config = dict(
    head_dim=128,
    d_mlp=1024,
    grad_clip=2.0,
)
MLP neurons of a small language model. Each row is named by its layer, matrix (gate and up: input weights) and neuron, and shows model dimensions 0-95. Each number is 128 + 32 x the weight over its row's rms, rounded and kept within 0 to 255. Numbers have three digits each. A neuron's up and down rows have the sign that makes its largest values positive.
A block is one neuron, or neurons of one layer that tend to fire together. After each block is what it responds to, as a language model described it from the Wikipedia text at the highest values.

L8.gate46:075059136143153111084096102161068136138098106128134100127151153162182121129070103110157092117155191115155164144157126098067174121105116089148089199164162178104113122103125151149175105071098128149165130111120097107109172108115113120112158174106108102075135112144172134128152124107092131115
L8.up46:066145116164104084068152175102131130145118113176104113142166105140071110094202134090146162133138149117134177119084126117164153121145100124148116142113098169107114152107118141146148151115111153165147113125213170082196135130127141099128114155113166168130127169078151120072132097171120143094
L8.gate614:103116049107079092100125149097108124110151167145113135101159056104113153117113105090102162109193111102098083189139098169111120112078055135182116082149130132119108179124096144115065123103088091138093135115089185147139075135075128162114087158106128191166156112107098218136125079064128141098
L8.up614:156098145162153129044126105098159060142147215100133154113072117065146138147118133154119134118176101087153128116137097136071076107118156119088140090116080125126146101160094128107135119097124090216107089101106164132156189120109138140098143165102127168108170168103185084114147107092129086081
L8.gate615:120111153134090125104038131171147104092156137124111159103165126099134150084147127105141110080148079121077154114080101116119095114097079112086116130163166098159143115110157195124083098104154128152104119079117089159159131149114130089089112075128154136124138106173129129131094109124114141098
L8.up615:167167111126137096141146119089124123138147198060103087111131164056110146098147176113084124173141072103153100107149079126113121102089192103154175076159134085166074166172125108153085139127122130124087077153193101144103073087151149126085141120081117119115066111080183087176118051103141118110
L8.gate726:075085157107121113129135172175115108091084140089150115199101131127165152114181110101169141115120159205190123054082099161084089128150168111152200108088167100109043176088167211101105165148117152140101130099122130143141170148113156159139155130100138102116130161193230157185071139101129122120
L8.up726:085129154080255074133137138084135113095122127144123119073125090100035122078116105128112133131146113177134148102125133125168103110109141060083166131120110131111144177085107080148130130137165154107096131172123131145142132019175117100186062109080152117171087116145142095145098102139085115061
L8.gate751:137078140192156112047153130106144160117117160101131156084109104081120104149157143087161116166132099119222155126115146119119102139109185164118172092112091153129146136165114158144082173142158095104168161138058190125112141154144113136143093129139158133152182191149221146152110106133102090111
L8.up751:167095102125182134097137131141156107155117140149172057162161122068157177158157158103132107161160157116193088116090152108095093145139128119133091098160110147156092061138135078151133148168129101133125134154106201133148098153094163153099130130096123150099133148081123094133080136172154168063
L8.gate752:093112121152128164130188050121133105095115175143075128115129166129130099144065094146121129147107127157097150179134118152124133123108135155078135144099182115088070144135115165143086121164124117126101163183121057084087072140136136131167181064118117134156121145140108133107114118150094120134
L8.up752:092159134119171125175131080148160166158135110136146112143163079126114111068058159178093100112118143132119141098111130079055144093150085161139091170130123118068089168157151095123108077188149114194134130118134143089164142135107162076182120128168110181110141133153079160127110107083128154119
L8.gate808:147132205109161105172136102144095114145107094162066094198144134116156123136133134156162092146150158112134121146172091184077126114140103098142107136145132110150157104128119129128163090122113175140114121098151122178135101151155146094139202088080095158120108132108117075126208092037178092146
L8.up808:116176135161103146132152052124094194098096113139091112102071098213110127161133114149152123120049116124186141108184138126135145138122142088135062101143136152096078091172150094156150134091075138170107099109158132147046106107127075094128110153145087133141107136099123069121157160088124139152
L8.gate891:119086201121158168092130153134111092141125134090078137090097150105182101124124156086126122125084108130162097149092150135195107115129145062138131127165116119191119143170137089137050152128097142113099125171128090179180172133167132077140126103143189164130130106053133122118155106137073086032
L8.up891:141127128135129148072140107116113134136156131117120160125043066080139071131158143075122155154114091108120132138126166180123082160108155100106212085134110118149122135123124165117095111111056126154079122177131100128080146077132168100138155119164150099118132140123125121153206055101085139137
Description: Mid-word subword fragments. Short word-piece fragments inside split words, especially South Asian or African names, such as Chandra-k-ant, Prab-ha-kar, Abub-ak-ar, rear-n-ak-ed.

L6.gate281:062191152186156103143186120151166101131173128142158118151179115127080155130171106123146103123110106079129092105139095177099129159145114117074110177083100149093149122121154197126086118128106191114088139157125146125144130166137121086139083079111130189137115152083070147071184120098089160171
L6.up281:081098126070111138171116145127114059096185091163128118118119132067134139145078084052133087127150126119160032122134169144127152131140166147102140093131144133065141151107144204114167211158081156135092069102076141093115162198192148123167103141156121121103124104069135143103085118088140164107
L6.gate401:126128080125114111123117066121122125075110152163105140137204111099124135153130097120074107099103105073137111098133155191098179080150068101172118127116136141172125141174126152145121167139134179099083125161188201109161165191147163110147167118165128165096090152145109100150119090115109172098
L6.up401:116157121177064096145145145129066115126081153133099145130134201149076107072102105150105133082130135165137150125142167148121181105094107116108106128173105110189102155119149174129117142124127108143179141143119163120121144163198125128205118142088156147086152157083117147152117070099081153203
L6.gate816:165176136033087143109049184184142102112086159170178109086076117163129169163119125115129119085120135170145134174096086160183147099119101120089084127114142121099151063129106112095119107143143114098124137133103152160170183167158083074159167181095169139138105159134127138102088119153120182148
L6.up816:222127144175122100081167076166085169112105193130085186099195143158125080079130168102141137103076076110164089122210159200068169097147126075155165158089143141116117130078133127152145133101134154109160144155058066135103160129099105137166177110079071101081133152152125143138139103165122129167
L6.gate857:143139138089033113105100084082105124118106127108159116112082123117115088145112119107149122176165087096125141162077143156150129114173131138129140068102070112025166177158098154221174144142159084136105144119093137139134187117103117134122150135137121111164125136142120079142075103184114156143
L6.up857:088099142101095135164139095105124124154130125119157142093154099113140085120174189167139131056074116159149136197136164144100151094169060102131165021202132188090148128143142119138170113090136141085129092145114137128157124141147148110163080149124163114108074113130098098108166142163119156163
Description: Mid-word name fragments. Middle word-piece tokens inside words split into several pieces, especially Arabic and Persian names (Muhamma-d, Jama-at, Al-ad-in), also common words (alre-ad-y, sh-ut-ters).

L8.gate33:128098175103129124109151133145150139134096121161158099140194140143136086131128081181112118161141043142159142065126141105110133139132157161177130169148108151129122135084147118136130086197088160111125193156156108169122181172129141133157116142163057111131124098103138182157108115076126176129
L8.up33:129104138137083115118141189123148172091170128141149183140158103149065132131077096155072160098153115145175187128107123153170089090098099176184120123205096101136171154122135097116143102177106108125130129147142143141142121148172135030138180144157114128054136122125111125160108144133182086060
L8.gate124:087126117092103165180098152117111131135123119129248145094172161151126136165060160114140130163157150147120173128106126145083093094078104105116142208087108119172139097135193115140141101060153142175085143140107120165143115060112134096157125147148051164106150201067159138164097188177103141152
L8.up124:135202156089215126154152084183161145114076135123130140130122126084103129126136143175095167126111145151129105124092186152106113146102142148178178143125193058167048164068111132153100101100140194110103141157146104120112144064116100152061151099149092083195120147208086149125129118138141090111
L8.gate131:171139177141115116155135129135154153069145105078108130156157144132162070151204139152074140127130110132068158132179135132134098096161135112111126162128054119109134126129131109109084108074096167161143102063122204067162110165124127112131122138138147135149092201111108086124127144114144095157
L8.up131:052153117108064092178074137113147149119145114105169112153135106132145086176175100107135165146163113106070153123121184146152096134211130141090115131172132110138190069181148133049093120116062158180101063149090170086170095137179101089229126146155165083127080166147095143134103126103148161175
L8.gate190:167164094129144118130133105130173164086208113122139189130146124137116154158139116131115131157128110185115187152155096069091134110114114157147121139134138168131137143102070115209129149118091122149125109085135149096145171181091082132116148145135096159101119146129110175162170075147166085166
L8.up190:116060066134089100120146101131079152123054097163133159097104125136153118196063138067136127116059115145094164123129228098107103181166159138116182112119152166109121135092154120126067151159056131082084173050110118135111090142122111126108137115163136053149134141097119128093164130125071094110
L8.gate619:115125076125088165147149072077169156123100098103165152127122116179180109206074146166161153153118137128096155126119117142170152093134161120066095127158188162155094166081150166159094093113109134149161111098110143070121081110115082129123170101103149134161145109117088123139169112165127190184
L8.up619:103121127079079142172131114117117122104150118069103132098131117083137125140146121076111104177110165090082131131109176129089024146131141136138153202105101165092134144160080110180131163130122145111109168139129108163138170135123150108076119111138156072192179132170074169143125087152198088116
L8.gate760:163144050110106169132094092132156128180148098172182125091122124110100125136133122155170167157173183101168139166116095138130118129104132070143063149086100149179124173103152156162129126113113116156144128113144097123108096110117160188140065097139108109186091094118104148144105126137153115132
L8.up760:156113119144092136116177147145122150192160141148096176125147124162124121162112122167186126107110141121080131122155132155145030127133138140138156132151122164074062149131159117162066089103085155093091105065112147117111144144105180098113152144136119096139082083148149089134105151151139186103
L8.gate767:094138147152101062070133074087201150116108095151170181111129157083139069161127120122163125080118107115170145035143153144108056118128186086155117096112067081200139088117082137099126129165110113099161185130086166106149104138093135179147154114140131079155062128142140109104146166148133132075
L8.up767:070158172103165111082144101149150122151149097106144140078140092156179117140068113050149130189160124075162161175075166115154113071152093054129101160127098180115123151129095080158125119136102145162204113143124168144137112143104116138084134138118151134148119135125138168175123117146119132143
L8.gate1002:151108149134147147129087104144130082118134105125106185121126091092097124150073110076108138098124113101150175167162117095107112080144093151149181088096185111139139086004116145108134093149097124109179208078084165129115148172167082126110135142106176122139152108088101083142140128085111160102
L8.up1002:189176187089093146141071128102143137155139125189098171124146095144073108124060146060106145111065136127116142135094151098088105184130173122180142114098109140167117131119053154130153086126118072147115131137136133069146055188130106145113117097096126094125126162096107116092120156096107156104
Description: Biographical main verbs. Main verb right after a person's name or pronoun in biographies, introducing a role or status, such as was, served, became, has been.

L11.gate22:146114098208103178109176137087151138117100166050125124161163114149136163133154157163141133138164116116085146169118133161134160153140144086141128120120118141058140152137147124150065143098127116125146139139172114071146156149118113071169169143112077165104102120194058069157087129097168097104
L11.up22:136122142149166156141157099122116112141089146072135202143176131220101118083125124116179125137125107106111120098181126189136137115104127119094148161114116147098150155152152106131131130111130168138159184122178168051109141131082156111086153125162055120147161143124100114116106137124124073173
L11.gate468:167061061101148139127114159087171144113138155063096141130139163122120136128109028171155091125141094104157120170136157163110111140073113088173119113198086143125152111127148129172151153122158178168121112152162164081184125147053100110128152108186158140137139132096161105139092144148149065069
L11.up468:025140110146140186194098138066132130100082124166195148107090126089099138096110133125090153076199130130076112116096159126125144190137145126117124147145174123160117136165096091098164168139142150133120099142122113092162126129125112147214139107168103165092113107108140095109133185127113081071
Description: Auxiliary before main verb. Modal and auxiliary verbs, or infinitive to, right before a bare verb phrase, such as would have, could have, to get, did not have.

L6.gate6:108074106179163129068148125114145167100193111119115157125102099141119113157141174152130066107096129147179148117106206161121059181100162114113119146178074094119188127098128144108133065127170126099099127142095110151111092146127118143144193185060145132165138120104129091133087184165135066084
L6.up6:134119066126130144141134185115097161153190099161120150137172156039150152150095149125143098082140144127173177071157099111095076072103097152093111071176140157155126112155143111133143148109146160157145128156162060159131138118100142116095144101153155113117104163097163183185159111086170159120
L6.gate255:121112041142163095087126115109161065182136143139100134144168129107146100121105149122107158102117129133125074114110163179068106111069119161131108136181088095223123144099120152148127180054123093161123102120138152127165117123124122168085166142107147144175090196121138105107105153109159098132
L6.up255:145110128104168120071117141200165169111095137101163165108173081117105116160132137098148154139136122167151129147110160110069131076191097130145137095114110085077145099191100127136147139155103114159116068147114102117153081159168156085132147138077164106134208086131104104090135160125103169147
L6.gate619:159130150096182100144156122157146172170132144098126169091140115144085078179157076126102163202149116128133232083117191157156143147084134151160119099181102141140159151129147118145143125119121141158131162156166153119119140115134120177126150174145100191120090188112131140167138115090151126032
L6.up619:185091192104177126144165094114128188134127143078081159078147122091106088112129062151154109177170124202138190062105176122128090152113102092096096100157094063156165094129106160156092112087094098131086102131100130127152110119159096090136136188102152124115076073120115203107158125122161115114
L6.gate786:175127103138143081119138110154127163120139103062163123117132100110069159198093098075133091128122128205138135127091151170160065128131154124147154110176111120226135108097129144135093104132108047133046119146059094129152126164084089141095168142170165133150035106122124142161106110071121108084
L6.up786:136145140151158147113146142177154155141096169109074127109177162145080129095135103113128176135142074109135109137064177071073204144126148136133148187095120115195152136112140170096085147081148188104170112179182140053168150112170122107108119190131080136183084073136085142103121126142119133165
Description: Token after a proper name. Fires on the token right after a person's or place's name ends, often a surname, e.g. "Cowan later", "Boswell 66'", "Aon announced", "Kean's".

L11.gate299:136079133169115147084123096138174086154145184101128177087124095129081099124144150056106116170095046145131080139096168097141119146152158122092169138130121137187130181147132142143114103147102140188108128119139138139102153229115105128127138125054080163076131116083158098125120088134088161151
L11.up299:175096137160132132061149115142155062180155135090092149113099122098118096118116187119122083151141134112194132083047182097145098125125123153096110097113146136192153154159120072140122118105116133142109132203121170170115114142131096162155097152103095133121093058120126087122119102096105099128
L11.gate559:146075098208176116108078100125134120142141091100140174094104133142093118181154093122163137123161112119136085134084170165112105129120112124082093043154112191114124131110143120124169096081157170138129118162159173139136125118131164127059124110084130137069116144124146140121129104116108138123
L11.up559:129137079107126145058091127126119147095138148154078133066182084106176105145079114096111086075200188165113088201127152125177101124089120144082122119080120103161131153120150182145123094131156106116103158150167123133124154168099070097072126182114114069133135113154115107161157128076135128099
Description: Mid-word name fragments. Middle subword pieces inside multi-token personal names, mostly Indian (cast lists, singer credits), such as Rande-ep, Anur-ad-ha, Makar-and, Raghav-end-ra.